Part of a small language model's weights.
Training: a variant of Muon for these matrices, 306M tokens, 4676 steps.
MLP neurons of a small language model. Each row is named by its layer, matrix (gate and up: input weights) and neuron, and shows model dimensions 16-143. Each number is 500 + 40 x the weight over its row's rms, rounded and kept within 0 to 999. Numbers have three digits each. A neuron's up and down rows have the sign that makes its largest values positive.
A block is one neuron, or neurons of one layer that tend to fire together. Before each block is what it responds to, as a language model described it from the Wikipedia text at the highest values.

Separator before a name. Table pipes, list dashes, colons and "as"/"in" in structured lists, placed just before a person's or place name, e.g. "| 10 | Kumarpal", "- 2006: Stanislav".
L9.gate28:542524512490526516401521494485479491450570493455562532473472612540477487491457510443513564433512495414490525550493415505437532535503515448537549512535530456522587461571536450503510494523500523462516617502503522531478518529513485540507543458530403497501471462461454370495507531435505551470495490496532521418484549536556512454488457540497470477520505504493466515563455435512454517541504
L9.up28:556490565422537517433452477518439557534512482468487522425540541498542487507484451526445489480521557477540437480521452545450543525521468536501518498526554542474441509524524480450502534488530493475483493550507501494508547489518450468577465544506424553535484453514484435474483435458527439483537513466483467464426569543539505488381508459493564509466451554440577521498525452529479492468499
L9.gate288:502487460543520544391512460545471563540523493515504493478503552517539534392501497567460439480489553498524409494470432511511533517502530482515459555606572488483514475517444551484473417475472483491467557563497445430516482457492534552493550542544498483536460488517530471501503496468535442499526541518468461466450535542574522452440516470472501545610529508525549476486461525492552495521517
L9.up288:546478518516467487448580522530551514459527508426459493505460588502520458485467501475470476537510465504486440496445414543411527549523516488493562453554600537515469539488526493513472479554554442483515556526560584430525517419530484463435537545523475542504435478516449476527535449405560513465527519565562471501473489500497486535472551488536485532509485488487564468507500479528492553525508

Name-ending word pieces. Final subword pieces that complete multi-token proper names (people, places), often South Asian, like Dehrad-un, Harih-aran, Krish-nan, Cro-mer.
L11.gate4:492483512544546524502428428513485518536555521527482543527476517511498469458525518541463511489506541445465469501457484551456570488503551512491530450460468569494539512446574457505622541533389487476517443456449500481550558426442457486484433513470527538512509495447544545520555563509509451463460481467476466529508530434405499517497473504489456512483488583472463516493550521500464530476562
L11.up4:460483483555611605496484536495466514474488545558540460522507486482568467507502511459522542506576504464571476494525461582475442483487474455473517472468477489451500448534556475538525525484539476515573454498436507433468493400485595519545433476452520430499390557500470473512564491540479438573465485503523463498446498490544428514535485505521476535481503496557454557537478521569476622506499
L11.gate77:474471456523511475563479479483510526535498582506465446475500569478542557547545495482500479485510495494504495532497507489518527529458558470493443559490487463557544429469516474495498512495540457484466456525453509486483478535458469516544434569510513480456560569560538451449441548513475498500547495427504516542531419442461515553426449488565485461503494496470470547525508462566494604478498
L11.up77:445495498545583455523536492534457485487502452481472422465547518490483480509535435550511503489514510536521509486519458449462445584463476514462531570548495485574467494460434585553509518357468536572525428523504544494506472488509560452488468520457525480474487489473427512491455583457476461501474470565566525527498544442514456532437536511530563539519508472536455511563461511478570511501441
L11.gate262:506542500506571469480539425516554552539511476473466514535546492473560537484497504576433478558530438458513498531474501605538522511537486536560559436530549453459541495520545553525495479447426497534462504528552506526443494427508469534505425497479504512560501522491503541442515557485467506469508525515473519475520482513470508478496480480475516487508590542544566501521515525594434500515501
L11.up262:485469462544512558472501477457548479551502497410435484500465478494475573458446561505504510549542476563566498491587475507447555539536555492553477452537498582494581448506545487455510515434514417572461465515514479483591464498530470563486474536523501472572529469498606576566521552544535488492495455498442481495535478533513492454489551496538508464506555506442510448463511436537410474492502
L11.gate265:504493530512475493516460428429479545481601476525518468559508536540475516488536425619507510505494483487519469442494523561479508458468504542485497517555511513547525545530491420533503462461517486592485492517577434531500451509470571539554445428463429468458475588479561501485517486477496556509465515487515444550525436478492458484425520437524496473521536437424457465500473513504499510491547
L11.up265:483498479469430517473439485461491465449478462516492521545505532513550372470567483561467527498556510482509468565488533480484499522444496498414443478514497478472441488525514507456471554565494436454501478451476487518459572427497451554486522481520478464554476491466484444517456495482509482455523494539502431495513538534446446486440480486510429537455522516530527484443531518537539573561482
L11.gate311:529426505534490502495519495503499532536539428568470521550509504545447403506466433552504471492484469511474475512490430507529595418557541555438400513495505524495451589513505511483559537480568501506518517469540484537573484482559510507547471523511522499463478470461560570513502521528540579513389488478513459485582464488505506473450485569493481579588544491458525532496455510512457524467516
L11.up311:470444447493539503572467531525529510547492514552468544445526523533493537511543493554506494548528535544557487462499510468538577529443493553498493466532424491519480460491456467502526517529503430443517477466467536444539535454450526511491530483545554467482496557460508474434483529467460425533469514500415471511539481460490446512522610485421480526468518494475538522457535442487506465514535
L11.gate347:445483511475467537449470490507560387604509503551555479528571445460429481491476491528513585442495516493492473426519469528503536516507513502508493517513438479474444494515444476503477527445498502547472451534405492452521506561518537558555473480464528504559467593413544475527504503452547493407506432461409517507533476542524483556496521494539553472489477467468491498486538482511519589453483
L11.up347:415504501493453449488500539463522488498533498513512505524527415484469496459486554482492517467490529512532551524508478491500542575493506528413439506507518466510518527475516519454536600423466511606572484471524517465562472587501429484444528479501519523588490437476522489487488536523473454454534515472490466524516480435450474524529479570487471520505531493560507489489501511460457527524552
L11.gate379:437505546459458529528480474490506486530430481536507481495531539452508479376492502501540466534553500503527474557499518577534493567527491485469453508549479522523480416471500480533480579484543509479470480500510465514576453554462456421593496564531512504463506513536552555479464455478510503512443497535558421504486496471591464540500439488504560541503511515523565601481562477482513535558523
L11.up379:445481499554511486479462406482461478392441455506498536529481477490430489475539470556520593500488542500558512505477553524488523450486509544563429488493494480493543419439501509539465486489529493541466471493491456484466486491485504489531478485479451472505522503453558466447519511439477510540458459571518483466516522480536496555515603504449512519497524498451506510464560434542507418532513
L11.gate404:474555473518558508539503505464451526491540489524490547541479501540542528488482489597485468451555500458441475482504463521467510551557515561462452505489452515510552546561558555485459469505492489480539540521461480489494531466455463440487541587469492520491518486528564489482532473545525582439523523492476453462469534513468489615525445486486432448458493521510547480533543511538470509529478
L11.up404:454570510467533568554523476463493477487532480570443487481502525460471503474454514562521539486510527564526453530468490469490544450520531564461478490449501434476530469522521496483512554570531527410548520495475483532506513477420553524492519490488498559499544475531445573422532478554483464495480493538510474504573359490526481553495477485483469552535600565490510529511483513496490523522572

Verb stems and name joins. Fires on bare verb stems right after a subject, before -s/-ed (rem-ind-s, ass-ert-ed, announce-s), and on and/& before the last name in credit lists.
L11.gate97:521515584435513502529518558481474564541508497482548471481554525499527595489497502479535516444404464526477429504461442478413476535510527469466567466493529551504503476563470491469466437585489512429496486484539439473485499543473540470550485506449542451471517486520501514494511527510439498527514519487493438418559489550452514490459508497516446487381481528383458506467457526460539491531546
L11.up97:544522430400529480475444482518516537585545465560444516554541498576571506406521555469499520493472486498501480494469530494497533492461478473508516571473456479460488421415460429523492533510419522487496442542496476527525445525488446413522488534490534504476512497508513450466536505555569430459538462473505614541499402429495547475558532439438528493507501517503495453458525511492518476552472
L11.gate211:467527542495419510482428417482538508485499489504501502479513614476504492499442537446490478493415519477478551559413484546480488555484427545491499550483509499578529515497453522529444533411510478507539480428475491519499503413502476476488439542504426488474520493580507499509456460481462543515456494417484491511557483432543507465472480504549519490445466472496473496526471457571406530452457
L11.up211:513488530497530521477511440473556526496541442569475445524506497526417515485401523472493473477549485493512532474482590491450532461476473486454450493430545466435533462520521453392532417453485595497481530509528496483561481476480488495467449532514444462475489546502486427516508519525473559472484475404484459492502446538626519487421487559474506468526469461457480490467513457479540522465506
L11.gate328:450552475560469484492481465586523505479529497516485468520537521429529551531518409450543489594479514514502494525547510462462478540522431549491564521470508440444501555461456534570531461495486523413454534570538490371527449483519537527515475474505477454442485506503562566529537555480605535496501455448496425449543489533532521468486554531506416480450483468524434611537490547524471559526504
L11.up328:467440571577439519423514525576474517445546497500485471469456511410451515460516564518496533472446583499549480413456472503444480506490481508508423513510534463502522498515470469451523452453501512462467510497459489506426499472455577440483498491528530446488483473470477481514473565482502518507463535459468438463516512529512540447470432528460500508467415544512462492481543493431464548478533
L11.gate353:528525568398487485492554529533461489512493482583555534510537559550489511533552531511479495500462534508439539447535454522498480528543455538491488434516470548488556520561556467482537465507521493441456532522536505447490514449525444498526406511503481480485500527461503531493544448489533532507541433450563529508497515580518489484463564432515466578559502538495543516539449518521440444501512
L11.up353:505463481595534561460426502504495558497576416580486508545506534548420491445558526469483518628518503465436562431530570477516540455433524493462576427543525545526573447539406448471505545484467494499513457492555446458481466501515545572525508483534471504526468506483487515438485525531447528493518562447444471440494427495489507495498451444574451517565465496499495525526497495544520590513516
L11.gate395:524498499445467535457501422505516514508445508484414491493510569498529493553476434527539576563517457512507492410446521522512459444499455434503484528450535585524542503525534565546489502498517495538541504428554465511415524506501510514561433484475468504442491533543508592529478541505450537524513458527476486493561553490537545482499523504523503536531480473523385454528448573495439496515581
L11.up395:497466559446489506505539465528477487536500523516467492445467569490474554476495532494469535496442470477484562454447531542450515470515483510543514457464513522452516547467548524510544520510535395581471451466538469486511558566503521549458480503505508507501410550512541569544419443551510466588512567516562440439450480550512504478486525508561454512487442525469446477525468453539518457519545
L11.gate434:461518537501508495526492459504528535508537499540499523535524571491530511511536521457479496495544496436502539557570444502455498466474491526481587450536485534519518485466512480425433544524501443433491527489528550419522518506488463471502433492479497528495441550558442491484461458463453417490518511507489546482511533536420559466521550573518462383485554543625419525504506533598445524458526
L11.up434:521427543481496480553515460440532528509512481399480523464489565527478523521505509496471466549558578434549548515477477533552490534529508524509479502445451547535426603535481500456452548531548475474550511492482406566496493462584489531499471494461455536484498464483527476565480457454523465570422561530523474530493470464561494477516436514442518539494465538556510492549489412581491525477452
L11.gate436:528464536471468501563453456558534525485519534480539440526584592453484519463510525459555531460489436460486507498522512521486553461521546468469534467493472490494495507499504481485573489536442467534552400509442497475459474511474518472518421553513550542481470474470467521537496458549492449441401507540541486506475460530477520460468496511436533487459507532421464456515550497550519416509540
L11.up436:546494504502478482474478495494561539451483495429504482527516538442554476502536438553506480501489623508442551497463476507518559494486499446543510442489555514515575566528592514570466474488522470523571530446539447505431544531469532566547503485445556558427514588489512471482510559504467555489469505514569482492438490469482457531484466500530467507514479534484533568508471491518547558557525
L11.gate441:452414519515506525504510543558521499457479449489483498464482596509503536465495519547501540493435461502521477525504454465461533505474430493452549504511494514518486543588451528492524474567477553487509539548529530450441548472479506531558462481569506493484566488548507515464474513523484494505577534538512453510517442426521512401535452558442488520570483502544507537543464474446469572488506
L11.up441:558496537473492462484476531524516560492527440503473511418448570451522508487541537469503500464526549482487538494460514471484544494468457517494525460526547480484561560559493469508462484531530496450513522522524499459466484534474479430529527461480515508517544495618506470582521497546474471484571525527506536396479493509543607447500456517500489520527492555518582504560518542509454552459553

Before a person's name. Separators, titles or relation words just before a personal name, such as table pipes, list dashes, by, Minister, husband, mother.
L12.gate9:528495531553498528454493457525490489431522517508460423424555547483496449559528512478532456495483535528432513479527562532467485446452507455467513477456498502482485473571560512505554542460519467494534545527541507549518506474466393531476511569490542577490503567565508489493457439503582491481513428424535498537536439552524577487497531506525514498471494518465564558466512542564449572428475
L12.up9:567483435504442495452510527535473487490508474570533517551447625452491501463548537502469493523521588568528532492457418462494500539483508467528539513554499462522478487489510447532441492498436489493534462487442557552452484472463508575501512499536491477489533484464499418526470483549504514551542556512503537526508432505562518530499430478496504534533483574498530500498481524458482481580478
L12.gate123:448540484390469463471389492510512504478471527483517549390495551590506454455515502479528484461576481489398476404494474531519473429452513474507486436505491544517517516574419497474508540486451487513512499573512518467512504475520507568499574534459489545466476521513515467527563435560525457485510505440514532507506447554457426483480473507524506439460494498541483492508515455480459558478484
L12.up123:443465542545466536493490463513507531404502476448474534564495519494494471486510526511524505501452524469507459560531518495504416519434497535552482453488552475519515508606563548508496521522505475530501453628472494468408439576436526569509533549494535438507494565523502515450465421466483472487495491522515511540492487474555464540481457440520549463524506540490523489490487517502501480532498
L12.gate236:492474487537487493525561397548551512528539467477534496444460523532544528483408499490521483448483491492502509500545506422468467520474536477475482493493567504527491468561531483492517499568538500515525515491477481402461440500492534494416509474480538519537484455506546486499580551535533578401566462481514543486516525534576539507515506469445578458555514506467515486509490512492510564493453
L12.up236:456483575447520447479507481469429499488486574404487515490520511464438525475502486461499517519543529404425492472504497566537405514537475565509549515504461483527468515423486531427483565459515418516465513562497442491491466499465441502455489475446523488543485566475494455451472548549469441474478529415425484497561496506493559458517488490421514492439510497449501542484467449518525482480491
L12.gate304:508515482514502525515504494461486514464488492577536552538532529521523507518496472486492537461507566513554502415475442529427486534473469581510474492493477514466514460595536494509542484512553483515522505528523488498504493451430543422494511579508498553439453560548497482481399493464516521459522436560487495537494507561449538523489464538574479477482518518520519541460519477562343603546556
L12.up304:532402575506522552457512506443559446526517513549446496466551473540510566477510447531465585468459448522441444513467523542529601596438482484531585491471546447455485507502541450540495486487480529448422513514496501492518525516455475546458481493571477619474482517544535463458496417494505514554524492498541421482522487518523463492485548450484496489484485511520579545496583548548519520512423

Date-range separators. En dashes between years in ranges (1979–1981, 1873–1962), plus tokens right before a date or year, such as in, born, table pipes.
L12.gate388:530479427486524480485472512529483471422484496468546466436541530492548541550499496539506548585569469606498488481517495448524543561519445527422414433553513535487474468523481588539507537563495469500509498570454430512500472510466571467490568558457457493523481496498452469511516498498556518487521530490454487504542508518461514518478435543521635555439516502475488445455444466537553476481578
L12.up388:412496549536563466459517483562507486485506537513543504525419616481494463483506512519617497536505510496519538476491507544414466488557512524522503499495511573471543483554560547495504539457465520515528484518557433518536499511524533470541523531537562543529480493547475479486489540487443440471524479506517493517493491457481496526456485490509521452487521498540597505554529506577476508532496
L12.gate391:402493463544508577494536501498389509462545481513503507515449514526468455482427520537556529475555471486493487461456456495470501500551451526565509493534479404492448519486482508509578483475528472513452409485541545473534523543487470430559570471471491450501533481499502500507488503456587515480485445451544456522550540479542505572455553573450556554534463537455490430498475481571597481458528
L12.up391:541526548518498543488528518452522514496579495500518462474522585454541446513439528504487555556416555503559497517452477453515438557585458402512402557438549507539475528563493507523437433537601527545488488529474460467529563526470521407485533491556441515454500482549540519494489538501454551510484503443529523507520575476439506508496500441466527508491501518469479542468523531513505479433481
L12.gate395:440459429496545456498469554487512462505465486520513569470452547499494452486477400489541500498585486537453403523551499500539472440429478473534459512564523471478522540405571520473546503512427441559446483544498435530534501503541559529459495563544446510572503537470489477531513496483487506491487477456452537494594596499533498459531531494537556458508537532420439531497554552484503416519507
L12.up395:538489426516517460499520512494466531465517422406469530507570521525517480515461509621491470483432534535550466530449506437451513580481466475529525525589515494482524554478479516501489602496478456412439495457491507509487493499523524565482529412555533499475460460568540565427515551562498557567484513458433437495502514565466490516459499588486469527543559541483559468549498472541511457472504
L12.gate498:505459512498471515529507512531464498432531556529483505484454465500517504475500514508529478508514485532462449490503441497508463471521599481493409509481466483498519474496561522476489493603486516540522520515543497527433426575511498487420514499461428535546426534483529462499483494437526488453526461477449480470517520543439501448470459522501583525477564542533522539524512373399478490434516
L12.up498:491568447520498475496515539477423563449589527490539479487476508473497521476515510553458525563516545488481443526515459419483472461590500539549527478531462557506573493482516516431486468525551514464473494536486520519562493517509477485475506455551469541546532438420440561518451455519573505416470475555464475571520485452524502524509489500433524457468526524544487488513537512479455590480566

Surname-ending tokens. Final word-piece or token of a surname or place name, often a personal name in lists, tables or credits, such as Thomp-son, Ship-ley, Red-grave, Char-ley Creek.
L9.gate89:491537509524512572440487577510436433548477566467471481435453477468507436511512460543496508463501535472471551494505539509456469527467516561479424456529545525500505459544421506447484518468535549479479499461529440487455520590544509460554512467579488449529502557509546508466457513536507439443452492401535466527484453469443405494580478492483466465486535513497500434583494503485564551414489
L9.up89:484540490465529445484529506461532506484569471495483487449474506466529517494505536533454448462434524471531448461539549527428491540519444502471483529460473541562425565548482514544532509478540481562479541511545503568488507493505557461492531466495532534520514455503476506563468480467450542577507537465438559536518509431493498511516531453539530454635513544448538478538462558539504570541546
L9.gate311:477517442459484533413521437444533529527526430509491562542462530462518532547548475602537529550492489441523462486491494536480484513461519530423474482502563495518526465576516470519501546454462471580454522479490526528554510487440525523536414526561433534498517507466498475450564502448520489512451506571560462471505434456461512476524507485523530513520520499409468487458521492499568500540531
L9.up311:468491495496474491448511556483535568557502505602452472437465467528443444443536474527512442492528510518548435463462497504435499486522503534468456472444539504475524532535484480515521550582452538498515438503570516447543460442436562548404526544522507500528470518474519454458494513568499446473510507442454527511563459516466514529513513538547445428458494495469495581438520474481492507546519

Dates before the year. Month names and post-day commas in full dates, right before a year, e.g. on 21 November, in October, May 18,; also thousands commas.
L9.gate128:448554489498464450532513447460496525553533447479489502506507488544498440476496552555442500465486456519488535571536511509470456473466537526462401501483509557454383496531467478516458533526464558568554551510480427540443483575486530509526405515541518553497414492458521531502469522551482552481552498456560491524523485526487513509491537572489467554474500508520514452468526569507540491471491
L9.up128:426423556478496521478481491558483506453574483437463461440529521464534539501484551403409463453535497473449447400525487443473559534532512510489469464563581515540525425457521486544498482483475435520496506448496557496456505465476573549397572533430502530574478504496506467485496539464532496520459504484424526526545519470451498476452449539452530468507505501536507499470488585490524494495489
L9.gate365:481481451550455453526533527534523408456465525451428491464481487539531442539564479519489506471565475506576448510457438514517490526482450542532533483501447513493475570480489451441559545471460543550434498466531499492454525435551513439471546448488533570530473491453598536518483482471496534393491491546574493500497483490551525436465465509557508568481456508484469517529476539515510451512503
L9.up365:478472502450563480466475479583510495461490511506460477536484469529534452484554511474550469525448410529523476509541484509416486486424478466483530421490522458447523494547447509525499493536527401446469467524480515485496461524430486519516501552495477481554497550526490523543492566537506502452486566470477523509538586423428430513430570475595431495541486561502554458468532538562507486486555

Mid-word pieces in Indian names. Interior syllable pieces of South Asian personal, place and film names, such as Nag-ara-m, Panda-va, Ram-ana-than, often in tables; occasionally other foreign names.
L12.gate334:462541482427605530477527530601522502531483457471446515509522510521518428541428507500525513529586484552496467439529510500574494528506441532478472523457521486571455491512473499569567482467529483511436502490472478488533474498494460465494456510441536559586530608533490446496505562574471481460464458513478529498491483475529521518536464483505468516429529536474453541500517518546579587502469
L12.up334:448476476489565455501466458505485594520543490457457530492554532572534501482480556533510452593515528478503442477431461535476527510512476515502549509502525421506484498537477511510482530511553450447543526458509456488506532566529486558432469534531543444495548544496540469463505475492598504504509483494434418432520451560452569455531465562555479478481530437539450497435533532569456472535490
L12.gate400:542500472547538463500451443479514533475551549499420529500390486527505509546523549567521460577522590540506520536446402466474441488486550509551458463442468521502471499487466470528526528490541531478487476496464501560541499438480470508534462502455503432527486522562452633583537538543503532418482476523508446518528499556468481538511430554565467460434529594457574538439526484483519485558533
L12.up400:480482408416531522450471514518535501440441530554443497405506560456543542480489519498437554518550471499472526540503507575516479483471507496488493502484474548491554475512495487529433452522541531509502525526483493542473403505517503469550478479557468469485497482481540506481398489538603502507566455535435468440473587540439568547516532586510542508400539547476477437518503507471503523574489
L12.gate469:506519491491545530519530459485530459493536500515537458517475442500449413478500524450535473570574508507540488529517459499480478552445491484491545516521538518392448576457541466591578500507404532466531473458501488448550472510466480527476439538525514483458523554458532543516498572503472464383576513499541470494499517547504491570424510411539473490443545535521459548441531516507574488535547
L12.up469:569510491516608587483464485488526481499502520528539523497457522572504478475500492496468488528583466518535407530481482496514575525470550575555462544460513478479511487461478510485553520512519482502441439528516484455478580496532470441545547470514457472393492511474459489532585464579490483452507481496478503505537528460455461515449576481446521466509502567476533465459396512531488555498498
L12.gate482:472476531586540494453500451520521482490489549450472503474481497568482524507492516630427541560565478588450454508535466543496483488480550567527533420569464498445518518488556438437471459480488481505492450484497552539532527533503421462449438445466476474555479501450476534535529522523505520523521477476442385529464503488454584421491495427494477489486492553476562494551459494527415514493476
L12.up482:496501527469579463474485413486508503505463470436453551511478529611491539500483510609515561502531487570484544544558462476492434497476485518528476466572522500544508472531515543497526478508444498493468489495531504546501590467510419518463466418501515553508484497525494509472532515523597543465500456417424407586541563477516555442523487421482498457467453479498546503602469545512431518562578

Before an upcoming year. Tokens just before a year in dates and ranges, such as dashes, commas, "and", "to" or month names, as in 1957 and, 1894–, 25 May.
L11.gate19:490441523523533550499531581462531395460505535469525497488466554465539487498459470547543563486446579501518406529503467474517537493514602498449541507409447459398527520511501511489501484512543497510536570483474512502468495463535499482503497536506464477454449403482515523508461530450425479477541470467551508513493518458432480428509503478439548520488429550438414540470485521516536532470522
L11.up19:520472524399436444554528562465489482478533472509546496555426566554575461456496472491504455450455527547457485513477490476523498548454463444474422527447504507439441571513479501505564494499515462499477474449484490502503532462520518487508505492445488487440512508537551589541534519521474505472495498507485527454548539396488518497426494551437472518481471465493466557532500507484467590502561
L11.gate29:501477409504451498480516545508513452475467546564508493469401522577501539451497477548577516459476534465481440515566476502514507487492498580466488435493513625452506461495417503443497487476433560539457541527397519496457431494550553474492449522511536445541472491542504540388499493572533524460468528443520484437487466502455453428448505494478476515509512531501583463528563462469435522449528
L11.up29:498469495495469560509515505579491502475456484514456525512490525548505457447490483568470503500430458526527488510480502497486577543479454538466535532491568542486508459496448478516489524558419515544504501484473545521485521415504540472509452543472455456512512571501532531512474528490482457509563502477518529530491474546464556521437534556496534572562494484581472455511530390507510560419507
L11.gate66:499446502428439485504480494457369557503520494524530448530534497491520441460414465501476417505577475479459500493513532473537477458474498427577472444422489527497465467453567476526454417521439507458486534534501485512543489462558469462456514514538544514511497513511546537563446549425509475553568465492512515474494457515504485460430453498536552539411448555433507524525514449572513555474511
L11.up66:449507518471611435503523439524378426460539536436560455404558508462547491477484570516519525497463521467519476483518503510502505534462497484498499508487526497586482489480541471506501476421460502471550510501486521503536552553519584558493502466557472462480474504487598464530508523484487492467470515472460452466504514439446523464491481511481598533475537503509531517469486461484508439514537
L11.gate82:507493479508472483489458526465473453454535481476528505519540462557481540503483466473544455491471444477472579549502521577452538468502463485534526400520479448488525467528455513529563530443519496518458425553509506479442524457571548599541474350499473492447575598512549514437468495448490490551525567502538508518507470479478478505482479474519479552522410490511463479442466495532499477440517
L11.up82:536564534405514550518504518524459549456490524523481488475529523532482531416448518503466476549518511518509437427484433438527471462531507537494520570476486516377504493419466547508450509564453461458473534552525502490491458478550469528534452554516462550505534519527546537446517460481491553563563548490471495459419538587557534530488533508471577544558527536506511576498547445550475503423483
L11.gate121:443526506480414449507521525548457505513471474483421433496476525462472556409471503530506569541569538493492456543505514498492517467477468438418490514537543472515528514451492497504451471488425474481524482621538514570492573500543405523509520523451516473465553493564422473541471493480476559518492515566410527491521496490519471563436493598560505450522557523461486529463488455541591508512554
L11.up121:468472539496515509481485461537520524499525512533499487467531519403615512537492481538534491471491549540534451564547576490505547500536443508397492467378606533514595430478479476434450462492494530474501505547500515558420442517464501510511460466503538499509498579451420540441483461481419494459444532450491489450511432488514525469472482487502468525469459556498552517481527491513520499504508
L11.gate197:463454522573506469570589486467446467484435534470486501413499493543484441565445576508454523459466504489548503489472502501493435476519522519557529525537427508494487536553509544449515468537514564513493503489490575560494447446539559505506543462506490543452514521519574567448454443506502529478495452476499470487433468509478562517487513438477515587453488530531470521456420522480542534486599
L11.up197:561499579476497492537505461485480483519526513518512546498558536484471469489458498534574501545543422466499491498485501542491510454549446517475459452519563502413536436491464582529557531471455491548552455489517525549515370467519496509500463522541428450476506525462491472554534473498463463466501516512459563563488497509492555536511490530618550538527434473540453503531532428458514420493447
L11.gate290:509528513545496535483532478568432442546504480508515497491491589496531508496480505536516375499483537480531562510493540482510485544458479535476533515579518546462511490524477552545510518474511513520450537567523380466495424528567525512504520543459532512560521448522567474547445468458498557532509556532493545497477571462431524497460393536546528517519512533505537501492498501469450528514443
L11.up290:523471496538439460480460442502427494535505469523458516504470504478481506516470427592486480492477487541477514524498473505500456538465539423508476513577457574514526510534514532510508481471435486532513505445471510525497473518495505512514464521452571571476475554538545543448487436482464456444453497414535544494584454491556503449538526472567528518561552513473488459484499491546491503441512
L11.gate327:518556461504568554483516474494421518458496463503532511533505515389440452487500466426570471556511571508477511592535474527406473525445548535457541552578481583471427452505450548503477471501430519537528533483454467446504457469565544551537570507518448483556507517497526478475513532418517468476490562489492550443542493530511434450476584516534536432526488492489556494495569487445502489455481
L11.up327:439472466516537470564535546523514545480483457533459423489516445555554496518536498476430515521497521566413371419550500507503497506543506422527497485508452543540497507575496491507496514496553590472528529503522455457465500571470562492548542539483528512461522570472523518524479525548450480496614515545499495518513418550517427429536492496507518474525446513502514471537518515485488445524495